From a checkpoint of a small transformer trained on Wikipedia.
Size: 20 layers, width 256, 4 heads of 64 (2 for keys and values), MLP 1024 SwiGLU, vocabulary 32768, 36.5M parameters.
Architecture: rotary positions, untied embeddings.
MLP neurons of a small language model. Each row is named by its layer, matrix (gate and up: input weights) and neuron, and shows model dimensions 144-239. Each number is 128 + 32 x the weight over its row's rms, rounded and kept within 0 to 255. A neuron's up and down rows have the sign that makes its largest values positive.
A block is one neuron, or neurons of one layer that tend to fire together. After each block is what it responds to, as a language model described it from the Wikipedia text at the highest values.

L16.gate207 [130 142  88 150 137 136 112  65  99 124 111  86 168 165  98 135  91 145 183 126 106 126 107 174  87 116  98 146 119 143 136 109 186 121  42  93 142 120 175 123 117  73 131 127 134 155 118 111 114 116 138 127 132 150 136 129 149 114  76 139 134 120 130 146  60 131 117  81 114  73 195 134 117 125  98 164 133 155 115 106 114 143 119 111  96 105 177 112 119  86 153  70 126 133 103 122]
L16.up207 [143 182 170  64 165  85 101 130 109 168 149 115 123 104 136 110 146  76 124 160 114 155 189 136  98  96 132  94 146 166 135  82 165  89 174 125  79 156 179 123 134  93  57 158  97 127  57 102 141 129 184  64 104 127 142  85 139 168  98 132 142 166 133 117 132 152 118 148 111 121  98 105 155 108 106 198 119 168 110 138  92 127 175 130 107 103  93 152 172 111 101 206  84 146 108 182]
L16.gate238 [114 129  90 136 115 168 171 139  62 154 140 109 112 169  97  49 131  91 124 181 121 117  98 178 131  82 124  77  81 142 116 167 138 164  99 146 120 130 179 138 124 123 116 128 113 170 114 149 160 147 140  86 169 149 167  64 170 127  92 201 168 112 182  84 132 111 107  64  87 131 127 172  98 137  93 160 150 155 126  91 126 126 180 182 126 148 110  52 136  98 124 130 116 133 149 167]
L16.up238 [130 100 145 114 115 191 110  94 107 150 144 105 145  91 151 165 109 126  65 120 140  88 145 169 147 118  97  92 139 143 182 131  95 194 126 179 100 144 116 136 163 105 105 163 169 135  95 116 131 161 120 137 130 113  89 144 152 177 120 101 150  92 150 107 102  62 138 116 120 125 118 147  83 123 144 161 133 157 142  91 167 109 133 108 122 152 109  68  81 121 113  99 138  82  61  94]
L16.gate384 [104 116  71  87 124 127 117 161 126  88 157  67 143 129 172 144 136  97 108 125 121  58 131  69  96  85 131  88  81  97 179 109 171 169 142 173 115  87 166 115 143 134 206 193 116  99 137 151 163 109 112 136 148  99 103 159 167 155 127 146 154 101 187 128 195 145  63 141 138 149 188 195 133 180 131  97 125 134 154 119 126 119 118 133 144 139 145 119  78 113 114  82 149 181 104 132]
L16.up384 [168 120 132 131 154 141  53 122 107 112 112 114 152  95  56 188  60  72 146 144 120 136 125 131 112 160 154 171 117  79 185 132 118 103 166 160  97 101 134 154 161 117 118 128 138 105 104 147 163  93 101  87 151 129 133 172 122 131 102 153 141  91 117 124  81  90 119 139 162 186  77 149 135 140 138 115  93 133 142 139 134 122 128 140 130 150 131 134  81 106 107  71 146 151  72 150]
L16.gate656 [133 161  52 155 168 199 104  43  89 126 146 142  68 175  61  85  73 110 120  92 124 107 172 112 163 128 107 175 108 109 195 113 178 171  73 104 114 115 149 148 127 104  89 117 151 108 119 101 148  83  87 119 126  93 134 159 125 114 131 127 133 147 137  82 161 117 101 112 131 143 180 138 161 142 136 132  91 186 117 177 170  83 108  88 109 132 113 115 127 120 130  88 106 208 150 103]
L16.up656 [146  83 127 136 128 116 134 152 150 174 134 143 147 117 131 145 132 154 129 114 101 162 106 100 132 134 151 118 142  89  89 185  77 155 145 120 163  74 122 135 134 113 116  99  97 137 169 148 127  91 198 129 109 143 153 120 121 186 120 102 162 111  83  89 107 110  69 101 152 121 180  94 185 142 125 113 141  70 141 179 185 135 149 165 102 142 103 125 196 196 127  92 137 166 115 178]
L16.gate795 [ 98 135  90 122 157  88 100 136  79 115  85 110 167 172 149 144 132 161 125  98  79 128 122 104  82 105 124 129  81 121 138 127 171  65  82 143 118 115 150 156 134 162  84 138 108 144 146 108 134 151 184 134 103  75 111  70  65 144 157 189 143  88  91 100 112 124 110 138 122 104 140 113 135 182 119 105 142 157 154 139 205 123 174  62 114 141 191 102 107 136 169  97  60 113 132 109]
L16.up795 [105 120 110  80 125 114 117  95  90 145 116  89  84 178 112 133 219 104  95 125 184 174   0 114 156 162 194 145 140 122 115 138  94  84 154 184 112  85 102 114 132  95 136 144  95 154 129 148 161 166 117 156 118 171 130 138 121 188 181 149  64 145 158 156  94 120  84 110  92 141 129 174  68 163  94 130 144 153 133  99 156 116 108  68 139 162 179 104  68 180  92 104 146 165 123 134]
L16.gate843 [120  68  36 140 160 203 158  86 116 147 130  99 201  95 128 110  96 143 118 142 132 145 174 118 117 151 112 183  66  96 165 131 116 103  78  62 145 146 188 128 163 162 127 109 119 151 143 142 150 102  93  81 136 111 144  87 163 212  93 152  81 159 166  96  71 140  95 141 112  97 139 141 145 112 164 151  57 138 184 150 111 119 135 153 147 153 169 102  87 164 123 110 185 198 112 224]
L16.up843 [131 113  96 128 179 158 169 124 130 174 140  95 126  98 131 161 147 175 137 157 167  87  90 118 124 117 114 124  51 107 188  91 130 197  80  79 120 122 129 132 158 102 134 104  88 196 174 137 109 120 121 115 102 151 144 116 165 179 103 130 133 136 151 197 114 120 156 127  89 120 132  90 153 124 145 120 169 184 205 118 143 126 102 135 165 205 117 124 112  92 144 162 108  65  78 177]
L16.gate918 [131  71 104 123 107 131  87 114  79 139 108 167  82 173 128 155 156  98 131  84 171 118 137 118 104 117 130 160 154  90 124 142  95 109 149 103 106 105 159  66  99  53 166 131 196  78 141  87 121  87 193 136 110  71 188 121 108 120 122 126 134 201 122 107 130 154 109 144 120 167 185 114 119 156 133 133 124 166 190 177 139 117 143 123 125 113 160 103 163 108 131 141  99 160 170 100]
L16.up918 [117 122 123  84 143 138 105 132 158 114 163 123 118 111 144 105  96 127 144 102 111 103 118 101 119 148 166 118 142 123 124  41 110 123 102  93 160 171 176 102 167 105 118 127 100 152 105 181 121 130 176 211 172 111  87 122  47 108 116 149 107 171 140 145 126 190  90 126 154  71 194  92 102  83 166 198 150 160 173 128  92  92 120 109 191 140 125  99 128 210 152 103 138 227 148 141]
L16.gate928 [ 86 173 123  44 203 174 126  97 126  98  86 115 109 140 106 177 145 122 152 118 149 107 134 138  96  81 134 114 140 131 141 155  86 132 116 129 148 143 169  50 137 154  60 136 105 136  52 132 102  38  87 138 128  49 164 127  98 170 146 181 129  85  70 130 154 141 134 183 165 113 149 146 124 160 107 170 157 113 158  86 148 165 120  69  87 117  55 107 143 114 103 127 176 125  95 118]
L16.up928 [ 89 133 106 164 114 115 151  73  96 156  98 126 105 154 128 116 133 122 155 120 122 142 173 159 163 105 114  84 117 125 110 128 147 110 136 132 105  92 137 129 144 139 149 115  79 133 137 137 116 106 146 103 105 142 149 178  96  68  93 147 125 179 121 201 125  73 114 177  74 147 106  85 159 145 163  83 114  66 181 112 107 130 120 183 201 111 167  99  69 177 144 182 116  93 136 138]
Responds to: Numeric statistics text. Tokens inside number-dense statistical text: breaks and openers in census demographics paragraphs, table cells, and the zeros of "100%" totals.

L16.gate95 [114 115 105 173 133 145 128 210 149 117 136 137 122 151 138 112 132 169 128 127 140 156 120 113 121 159 109 186  91 107 116  99 173 153 115 106 173  89 170 102 142 119  78 127 110 141 145  92  91 156 101 122  47 107 144 123 114 133 188  83 188 163 160 128 130  54 127  97 174  85 162 130 111  99 101  46 117 101 101  47 126 131 148 175 110 143 177  87 123 120  98 153  82 137 140  87]
L16.up95 [126 126 104 134 100 132 109 132 138  53 119  75  90 171 202 125  63 107 161 121 126 168 145  66 150 134  84 189 146  94 103 114  91 125  53 127 122 140 154 195  99 160  58  77  80 120  93 125 101 111 172  90 141 102 131 112 170 166 102 174 145 136  74 102 159 115 125 150 151 153  83 171 116 138 140 160 113  86  72 134 204 137 145 161 119  90 172 131 161 145  89 190 138 123 135 174]
L16.gate291 [113 115  86  95 130 191  90  81  84 121  90 149  97 119 140  95 133 134 189 131 161 101 140 107  97 121 109 143 100 114 135 109 177 123 179 101 117 116 170 100  98 103 143  85 145 143 112  99  80 115 151 116 117  98 125 180 137 180 141  56 103 109 114  90 157 101 125 148 156  94 196 178 155 205 160 147 151 146 153 105  85 121 187 132 114 141 140 100  91  75 123 114 173  98 112 171]
L16.up291 [132 142 114 175 119 117  94  97 132 161  83 161  72 126 137 129 137  93  70 119 111  67 144  69 138 114 110  99 137 110 176 111  93 105  71 110  95   0 183 161 166 124 136  97  89  51  68  85  82 108 119 107 165 154 128 140 177 109 181 139 140 146 187 141  92 165 144 139  89  79 104 123 158 163 134 169 101 157 100  84 117 123 180 140 114 150 120  86 133 126  68 112 115 142 125 140]
L16.gate394 [100  88 124 192 100 173 129 135 143 172 103 151 112 115 127 120  95 172 136 132 130 124 152 116 108 119 113  95  52 112 134 116 152 130  97 187  81 161 243 159 139 190 127 160 151 176  98 108 137 147 154 140 134 107 143 104 130 134 115 182 152 113 190  91  63 143 114 138  96 116 158 152 127 100 119 127 165 138 140 120 109 148 141 162 128 134 125  84 159 165 110  82 172 106 139 168]
L16.up394 [127 113 147 137  96  99 100 138 190 105  82 190  72 142 127 173 156 116 123 167 147 144 179 142 160  84 185 113 131 173  87 130 150 114 168  93 145 154 108 134 152 113  88  98 148  97 135  98 129 139  81 112  69  88 130  94 109 102 123 159 173 126 141  94 106  94  70 189 122 117 133 143 116 150  72 139  54  99 157  89  96  78 139 158 194 106 120  80 159 140 134 191 110 143 114 167]
L16.gate458 [100 102 116 104 124 159 179 143 137 114  86 116 125 174  97 191 167  79 102 156  88 127 182  93 146 148 152 132 156  69 133 128 166 155 128 129 161  41 146 101 180 113 129 157 147  82  99 127 177 110 194 131 155 137 174  93  91 136 152 104 171  98 161 110 109  95 114 126 160 128 137 110 117 133 112 128 143 145 168 115  91  69 113 113 115 215 108 116 182 169  94  81 113 159 167 160]
L16.up458 [129  38 162 199  47  99  73  68 147 154  95  81 120 147 141  95 182 166  91  65  98  70 131 119 139 151 106 152 126  79 161 149 110 158  99 178 168  83 136 103 106 112 167  71 172 192 170 137 128 119 125  92 146 141 116 178 165 131 142 191  90 149 121 140 119 130 151 128  99 183 108 182 156 121 107 128  88 131 175 125  92  93 147  73 127 135 167  88 164 104 100 121 136 142 126 181]
L16.gate537 [139 115 146 126  96 145 182  78 149 115 110 115 136 139 106 185 178  95 144 157 150  99 146 102 109 149 129 110 120  81 177 116 131  89 108 152 161  76 120 147 114 159 203 127 181 161  80 133 192 113 165 140 127 109 208  99 101 179 194 137 147 147 171 120 110 155 184 178 145  74 147 102 129 136 105 133 125 147 178  88 141 159 135 148 154 205 113 125 172 146  81 176 155 129 168  93]
L16.up537 [125 151 127 118  71 104  78 123 121 103 174 159 118 109 177 112 114 125  96 143 130 110 142 123 167 117 162 153 164 140 133  82 119 149 170  90 109 175 116 146 116 131 133 112 146  93  70 109 222  99 112 111 124 137 137 123 130 151 133 134 170 158  95 104 112 158 181 102 135 159 171 127 139 125 173 114 126 152 105  53  85 124 129 114 102 123 122 141 172 140 101 127  99 178  94 169]
L16.gate726 [ 80 120 181  77 111 123 115 114 163 156 146  72 131 180 107 143 175 115 144 151  92  90 153 125 120 111  90 108 164  57  79 150 132 179 133 175 117  97  90 143 149 139 179 136 151 136  90 137 134 118 173 117 121 139 150 107 114 115 187 146 156 175 162 108  72 145 192  82 151 130 141 128  94  84 125 141  99 182 171 155 145 184 139 132 128 164 146 115 107  94 114 157 109 131 184 151]
L16.up726 [181 150  97 154  81 121  77 107  93 105 203 148 102 135 122 170 169 117 154  94 127 116 146 106 147 151 139 128 187  79 129 113 144 142 146 120 145 123 134 112 115  91  91 157  89 113  87  76 171 140 126 127 167  99 146 128 116 169 170  90 128 133 161 134 118 149 104 159  88 123 142  77  97  83 132  93 130 143  72 105  96  71 102 108 121 159 130 111 147 164  94 142 116 109 134 180]
L16.gate849 [ 89  98 129  92 103 100 149 137  68  92  72 105 105 149 148 154 185 114 208 118 127 157 160 112  93 177 119 115 141 148  96 125 121 103 128 100 151 166 166 126  97 135 103 111 133  43  88 128 142 139 120 107 133 159 156 172  83 133 129 113 180 110 154 140 156 150 155 137 119 109 255 142  97 167 116 100 119 113 139 162 100 124 130 149 140 188 134 141  84 137 117 100 100 124  96  97]
L16.up849 [107 179  98 174 132  59 132 175 130  94 165 148 129 117 154 166 153 106 141 108  62 109 117 118  86  51 147 154 108 118 109 145 134  97 130 134 219 168 216 159 156 180 131 115 168 100  88 139 108 136 161 154 155 152 167  82  83 157 220 117 102 111 105 102 103 145 107 123 102 119 156 141 119 116 106 119 154  98  47  87 123 106 138 136  46 130 129 186 156 113 179 123 143 141  70 166]
L16.gate904 [174 182 115  76 114 145  96 148 127 131 113 189 196 103 120 116 164 171 200 138 138  74 187 115  77  82  92 137 126 105 111  79 126  84 153  98 129  85 116 146 123 127 122 162 131 158  80 119  96 141 128  69 136 157 168  97 150 144  79 145 155 173 169 169  84 141 133 143 139 133 126 106 147 150 166 110  49 167 122 157 176 120 109 107 210 135 128  58 114 115 169 158 115 184 141 169]
L16.up904 [125 171 118  82 113  93 105 143 149 135  30 122 169 107 170 180 116  61 157  68 100  86 103 137 135 166 111 126 109  95 156 132 122 124 164 142 159 160 102  95 117  81 132  99 135 117 162 127 115 174 102 100 103 122 164 167  63 142  94 122 153 127 114 120 141 178 161 156 127 143 147 100 169 159 126 165  72 164  93 117 107 114 101 114 134 126  74 186 126 143 123 132  85 167 163 165]
Responds to: Indefinite article "an". The article "an" (sometimes "a"), usually after is, as, at or with, as in "is an arboreal", "as an outlet"; also "an" starting words like anagram.

L6.gate658 [124 102  75 157  91 118 145 121  79 113 124 117 108 140 166 123  84 114 121 121  43 110 121 128  94 122  69  66  69  97 143  80 144 153 120  80 121 152 148 183 110 162 115 101 114 130 104 129 114  75 142 130 116  89 174 155 132 114  97 146 183 116 165 133 118 150 166 139  81  75 131 155 181 185 132 157  57 157 125 131 156 108 126 137  97 120 154 109 115 144 109 113 124 124 115 108]
L6.up658 [124 108 124 151 134 158 151 144 134 165 162 178 129  42 110 205 169 111 108 103  96 101 128 111 138 187 134 139 104 121 101 109 144 106 104  65 114 140 169 111 186 121 150 153 149 109 111 115 175 158 143 153 122 140  78 130 133 155 136 136 174 185  89 134 138 139 136 166 115 125 135 170 141 157 103 110  86  89 106 134 200 146 109 141 165 125 168  91 112 105  99 133 100 185 118 105]
Responds to: Indefinite articles and table digits. Indefinite articles a/an/one, often opening a quotation or sentence (a lot of talent, An optional), plus leading digits 0 or 1 in table cells.

L11.gate70 [ 79 127 131 121 140 161  99 178 125 107 148 133 166 213 182 150 114  81 119 141  61 139 160 148 143 122 146 104 174  85  79 129 164 123 135 129 143 143 129 129 151 167 190 169 157 113 124 162  89 114 145 105 106 190 102  93 187 162 113 126 159 127 139 146 106 137 126  89 142 142 108 111 171 166 199 176 125 155 139 169 138  41 162 141 120 108 149 116 111 104 105 120 207 171 120 152]
L11.up70 [183 113 108  97 128 116 166  91 105 147  89 105 122  42 128 166  99 134 138 165 140 173 130 154 102 122 118 108  62  80 174 108 112  96 103 149 115 109 149 146 176 162 131 109 143  92 116 122 165 114 105 151 136  87 121 110 111 113  82 133 141 166 111 143 132 121 123 144 166 117 108 136 117  70  69 123 127 136 146 108 101 134 145  81 152  87  69 121 148  69 118 175 142 119 115  81]
L11.gate147 [132 121 101 132 143 143  95  91 172 147 195 123 109 100 161 162 148 153 138 125 161 123 103 102  41  97 130 163 157 144 157 138 153  92 139 146  94 133 144 138  83 137  98 106 119 117 119 127 136 144 103 104  97 122 122  92  85  78 166 161 131 138 159 186 122 187 157 131 161 119 164 103 103  67 128  90 164 136 112 106 186 125 124 141  92 111 143 124  74  71 134 125 164 165 157  80]
L11.up147 [150  49  98 154 213 149 103 102 159 202 167 144 131 168 104 114 150  98  65 144 112  98  38 175 146 171 145 153 117 178 132 150 137  48 142 102 109 104  83 182 148 183 134 152 128 116 113 126 159 181 150  96 154  94 134  53 185  93 138 148 130 173 156 135 115  95 136  87 146  91 129 109  79  99 136 116 117 113 134 100 147 162 180  38  87 126 132  96 180 129 155 163 137 102  51 159]
L11.gate322 [137 154 132 138  98 113 170 174 129 190 107 106 163 100 146 134 131 117 167 125 128 106  98 184 134 133  52 116 124 103 155 155 154 120  78 151 138 107 163 135 185 115  82 121 141  98  69 119  61 116 119  99 100 147 134 148 142 185 154 159 154 123 111 140 122 182  95  91  91 121 159 141 170 117 136 135  90 189 180 147 134 128 180 100 107 121  95 128  60 137 119 117 120 112 130 135]
L11.up322 [137  85 103 141 123  99 140 168 108  66 156  88  95 107 127  92 113 122 127 160 121 113  80 125 165 109 123 134 111 128 215 128 158 125  98  59 132 115 127 140 119 109 126 150 167 169  97 118  95 153 102 169 136 110 123 142 153  58  98 153 148 148 174 183 101  60  92 137  88 138 110 192 192  74 120 118 116  97 167 138 185 100 137 192  83  98 159 140 126 177 138  88  61 182 116 156]
L11.gate365 [192 108  67 138 150 153  41 122 111 110  98 104 142 115 161 113 134 118 179 138 152 160 124  88  95 132 147 148  82  40 160  86 116 114  85 138 153 102 150 154 104  85 142  73 118 161 135 180 121 154 126  63 125 122 143  83 101  72 123 163 196 144  99 132 114 112 125 132  91 137  73 117 143 151 147 162 178 128  88 115 145  76 152 171 124 141 137 106 188 152 141 154 113 158 129 164]
L11.up365 [166 102  90 129 129 182  95 110  51  70 106  69 140 121 139 103 170 151 176  93 137  97  93 161 109 145  85 177  93  73 187 147 152 100  39 213 136 104 166 149  89 133 104 115 133 122 150 171 106  78  97  97 140  95 115 118 147 122 144 115 147 143  98  99 181 100 109  69 100 147 141 187 130 143 187 133 181 162 118  89  91  88 134 148  93  79 135 116 168 140 100 138 155 110 122 155]
L11.gate515 [152  91 101 118 127 125 127 147  83 171 152 119  90 128 125 129 133 156 117 123 147 108  94 138 135 133  97 141 123 102 154  82  88 160  79 158  92 138 130 108 132 106 160 136 149 172  91  86 125  99 123 136  55 131 186  98 128  85 149 164  99 118 181 173 134 153 137  82 134 116 141  98 133 123 122  79 173 127 150 144 167 119 172  91 142 114 151 141 117 127 163 128 107 129 195 114]
L11.up515 [121 188  86 108  84 126 107  68 131 123 141 143 191 106 131 118 109 130 113 106 114 174 153 110 109 116 118 141 182 129 187 110 184 165  85 183 144 224 118 155 147 139 138 123  70 150 137 170  84 155 116  96 118  71 172 123 155 136 126 135 127 122 145 131 120 158 132 147 113 114 133 170 134 158 168 145 113 134 142 115  97 121  92 134 140  87 129  99 160 101 141 104 119 127  87 116]
L11.gate741 [133 121 131 159  86  96 125 166  86 169 168 100  92 103 146  80 114 108 165  37 124 116 103 160  75 137 140 103 141 134 109 140 154  73  87 112 170  99  82 168 147 158 142  65  84 189 142 137 142 141 130 138 149 150 135 109  91 110 140 146 134 123 147 109 152 166 159 123 133 102 134 117 196 195 152 145  91 171 206  72  89 100 105 167 120 133 111 125 234 166  95  90 151 114 124 152]
L11.up741 [146 126  86 108 136  71  74 105 156 132 159  99 173 136 155 107 193  78 165  55  58 131 159 122 105 187 129 142 104  99 139 168 128  94  98 180 128  41  80  93 137 115 199 146 117 133 104 150 142 124 209 128 141 111 129 101  91 141 155 135  98  92 174 130 142 117 150 151 145 112 105 149 178 146  95 155  89 170  98 163 146 104 153 149 131  97 214 154 116 135 129 148 135 106 167 162]
L11.gate772 [ 87  89 100 125 166 158  83 119 117 112 137 166 190 119 135 139 185 110 151 161 112 141 211 202 111 136 117  86 129 132 101 150 128 148  36 121 139 150 148 130  79 100 148 108 151 184 192 107 147 157 101 156 183 111 153 121 127 194  97 160 190 153 188 149 158 111  65 151 123 129 154 124 135 137 135 119 175 132 188 168 134 183 130 134  80 124 190  88 152 138  96 146  97  81  89 106]
L11.up772 [109  59  92 134 156 110  81 118 155 109 117 135 144 113 101 126 112 147 113 179 169 159 123  96 158 113  96  74  81 221 153  91 132 122 101 159 105 122  94 118 150 148  99 163 131 115 133  95 146 107  89 160 150 117 156 105 112 165  65 153 114 147 144 119 158  86 183 169 193 138  99  97 200 154 163 135 106 103 176  75 150 147  36 167 127 138 134 194 118  78 100 119 156 115  95 123]
L11.gate861 [ 81 137 121 170 154 116 177 151 193 119 109 181 113 129 109 100 157 129 109 132 102  92 112 151 161 100 140 211 193 111 122 141 171 154 114  85 166  97 113 185 129  97 121  97 116 136 116 122 144 134 130 142 106 121  81 117  99 189 155 133 182 110 124 163 130 189 167 122  92  96 143  90  85 176 125  76 166 132  72  43 183 168  90 127 155 158 127 199 110 109  25 153 108 113 108 119]
L11.up861 [151 161 194 139 132 115  73 127  86 121 194 159  89 160 167 130  88 107 107 149 166  92 112 168 100 126 149 136 151 164  62 128 117 126 129  39 167 174 116 135 142 134 158 132 115 187 155 116 176 137 118 124 155 132 169 145 105  87  72  76 166 114 157 168 114 140 146 107 133 109 132  97 117 120 158 160  90 115 103  90 154  96 148 131 100 183 168 147 172 124 145 150  68  98 110 153]
Responds to: Numbers and layout in data text. Digits right after a decimal point in census percentages, vote tables and coordinates (42.0, 100.0), blank lines before headings or tables, and words like nearly or about before a number.

L11.gate316 [122 131  94  74 130 144 134 114 114 143 131 115 101 132 134  85 132 100 138 142 108  86 116  96 133 138 130 177 121  91 145 125 101 147 129  87 153 127 160  95 176 172 154  80 145  47 126 195 178 134 149 127 141 187 120 135 135  97 101 167 125 122 109  75 133 130 146 116 144 148 149 141  84 102  91 129  82  97 154 138 157  45 157 150  91  89 127 117 167 151  95 103 152 157 150 123]
L11.up316 [114  91  93 174  69 115 105 117 135 190 140  95 156 146 109 173 130  98 209 162 108 158 120 119 138 143  82 163 177 139 147 169  78 185 123 118 148 121 142 112 102 169 211  75 126 139 105 101 106 164 154 117 144 149 146  89 157 120 131 133 150 148  82 184 163 158 128  83 140 153 145 136  94 105 101 131 119 167  98  92 102 132  80  88 170 102 184  87 136  87 105 110 125 153 130 122]
L11.gate342 [128  64  96 138  95  64 126 116 151 158 125 122  98 107 165 173 125 108 139  80 143 112  90  95 136 142 117 142  63  51 108  83 122 156 101 108 205 104 124 108 110 105 181 122 146 123  99 124 155 111 134 191  98 112 143  79 164 156 156 199 158 172 109 105 158  85 126 146 120 106 139 160 112 128 146  85 114 117 138 150 118 165 166 193 134 143 115 102 117 159 239  77 154 130 113 149]
L11.up342 [109  95 102 131 142 122 170 151 177 168  92 218 112  79 126 125 165 123 182 121 120 113 127 154  99 140  96 111 138  95 116 166 111 105 103 170 142 148  95 161 117  99 127 121  96 141 155 114 163 107 131  94 159 147 110 138  94 113 163 120 125 192  96 148  98 156 141 186 138  93 130 150  98 122 148 105 129 130 141 189 157 126 166 127 100  89 138  84 157 112 203  46  68 185 171 135]
L11.gate504 [148 152  97 133 139 170 114 115 112 163 147 117 171 167 193 108 122 133  89  90 122 105  76 158 119 171 136 104 162  93  77 121  81 166  71 120 111 132 143  85 155 121 164 117  88  86  91 128 152 169  95 115  79 107 110 184 101 102 115 150 171 145  77 117  89 197 101 155 154  91 155 124 175 102 109  96 138 140  95 112 114 136 148 179  97  87 181 137  89 126 103  57 124 117 168 110]
L11.up504 [170 112  67 147 139 174 121 106 208 135 133 138 116  87 156  88 106 125 197  90  84 127 133 128 110 125  86 125  78 109  73 119 193 168 109 117 113 142 206  72 132 143 139 132 169 121 133 121 184 134  94 176 143  94 113  79 132  99  75  91  82 142 139  99  99  95  86 108  80 108 129 157 129 123 124 110  98 106 136 118 124 104 111 157 145 197 133  97 126 131  74 121 143 119 165 131]
L11.gate767 [102 130 141 137  98 103 101 134 182 164 128 114  93 150 173 103 127  98 116 201 142  90 157 134  94 148 102 125 113 156 116 137  81 139 136 175 111 107 103 123 105 126  80 151 159  91 124 188 117  87 123 102 110 132 111 165 128  85 140 240 168 114 135 121 110 175  90 123 177 133 142 138 130 122  78 175 120 119 152  87 142 128 112 100 114 147 159 128 103 132 140 112 103 118 144 114]
L11.up767 [138 104 162  78 100 130 111 164 124 115 153  48 137 124 127  95 113 113 125 195  94  94 122  79  54  60 146 130 186 152 116 137 142 166 186 184  93 141 110 149 162 127 125 107 110  41 120  84 205 164  88 166  95  81  99 117 144 134 137 111 137 145 134 124 142 104  86  84 148  94 152 122 155 131 113 108  77 199 141  70 119 164 130 110 111 125 127  88 114  78 125 122 174 137 148 143]
L11.gate770 [187  54 165 126 132 133 128  82 135  97 134 129 109 169 210 153  73 107 166 133  98 137 114 136 110 151 107 158 195 131 168 112 104 100 150 103 163 145 135 118 163 129 134 132  63 127  78 109 156 106 144 158 115  76 174 135 174  72 127 216 147 150 110 174  99  76 165 132 125 144 160  81 120 197 147 109 106 183 133 131 128 100 110 112 108 158 129 118 111 106 142 115 135 109 117 140]
L11.up770 [106 101 132 171 111  98 172 109 102 165 121 136 124 107 138 136 189  72 173 142  94 133 173 114 112  89 132 163 157  91 155 100 136 157 128  91 153 131 142 156 174  86 156  84  41 143 116 117 149 116 112 131 154 137 158 162  89 126 150 116 114 155 113 101 174  85  91  94  98 151 132 154 115 132  59 139 115 188 177  92  83 163 162  69  89  98 165 178 117 155 131 172 115 143 113 169]
L11.gate863 [156 140  64 115 124  44  99 110 178 175 100 138 155 130  69 148 123 155 183 108 149 138  79  87 142 121  81 114 122  87 130 136 157 159 127 113 141 173 103 172 119 145 132 119 149 155 108 150 172 172 109 107 141 108 104 157 126 147 105  65 168 184 121 167  89 136 139 126  59 118 130 106  93  72 135  88  96 138 133  80 110 102 157 136 108 136  99 153 105 110 133 139 108 190  68 179]
L11.up863 [105 172 128  89  65 125  74 176 169 138 175  95  91 145 112 157 125 136 146 131 165 157 157 143 127 116 135 102 101 159 151  95 144 126 121 217 158 134  83 158 153 168 109 105 168 175  88 117 149 165 105 187 105  78 125 151 155  85 127 148 113 170 150 157 160 125 124 108 111 167 144 114 135 106  73  99 111 150 157 133 108  99 128 185 151 129 115 173 134 188 112  95 109 141 138  86]
L11.gate913 [103  74 106 125  82 125 129 107 132 108 135 106 194 102  86 128 178 191 147 158  80 135 147  95  81  79  76 170 160  61 121  52 170 120 136 132  88 113 133 134 115 106 145 128 135 173 154 144 141 150 164 140  90  78 124 124 125 129  82 156 144 135 144 118  88 100 152 153 128 125 162 120 111 144 156 132  77  93 174 112 168  89 115 117  90 135 107 146 115  65 143 166 138 176  79 109]
L11.up913 [116 106 113 110 168 107  56  91 116 192  73 129  53 125 176 126 125  87 121  88 115  99 132 143 137  44 135 124 173 155 121 121 116 125 127 166 187 105 106  97 206 154 105  94 101 115  83 150 172 136 137 109 165 136 103 130  57 173 125 131 107 115 129 170 100 163 136 164 122 109 144 105 117 121 134 116 144  94 130 107 135 182 145 128 145  74 124  99 138 114 126  93 130 112 142 109]
L11.gate963 [125 121  93 133  91 108 113  50 136 152  57 139  66 131 173 141 171 136 156  89  89 148 140 115 100  95 131 157 171  92  86  97  89 134 132 120 146 140 117 142 119 160 137  95 185 162 126 121 119 179 138 176 131 101 106 132  93 123 159 145 106 154 129 169  85 114 130 116  84 135 159 166  95 105 163 121 127 158 102 116  99 103 158 155 118 146 142  77 113 162 167  89 140 118 163 126]
L11.up963 [113 180 134 168 110 103 100 129 147 125 120 110  81 133 163 142 104 142 173  86 128 131 107 125 144 135 174 172 169 109  83 166  59 124 165 149 153 141 108 130 107 136 159  82 127 129  99 126 108 161 183 153 123 122 102 149  86 122  51 169 118 187 116 130 118  72 178 121 152 137 162 138  61 155 122 104 122 167 129 146  71 119 163  90 120 111 150 107 131 194  97 112 159 118 185 159]
Responds to: Object after has/had. The first word of the object right after possessive verbs like has, had, have or received, e.g. "has a", "had two", "has no".

L6.gate881 [135  83 144 135 125 181 162 101 129 176 196 114 115 149  93 100 136 104 128 152 124  89 103 141 145  99  95  95 132  83 109 128 129 198 119 139 116 115 116 137 194 136 103 174  96 139 171 103 119 112 158 118 144 117 112 141 184 158 116 114 137 165 112 205 161  79 148 107 126 100 198 152  80 140  95 119 133 119  96  72 109  96 122  96 147  81 184  89 129 120 163 105  33 163  87 153]
L6.up881 [136 173 135 177 110 157 106 168 132 143 190 104  98 180 147 166 151 110 166 135 160  90 143 160 108 126 122  98 118 111 223 137  99 160 148 113 185 146 107 138 126 125 137 138  95 105 137 157 188 140 161 130  90 156 124  77 187 104 114 129 175  99 128 145 151  92 152 140 121  92 171 145 107 117  78 139 114 137 147  86  80 111  98 104 156 140 181 100 102  65  86 154 108 122 114 104]
Responds to: Decimal fraction digits. Digits after a decimal point and the percent sign that follows them in statistics tables and census text, e.g. 82.23%, 57.38 m, 0.18% Asian.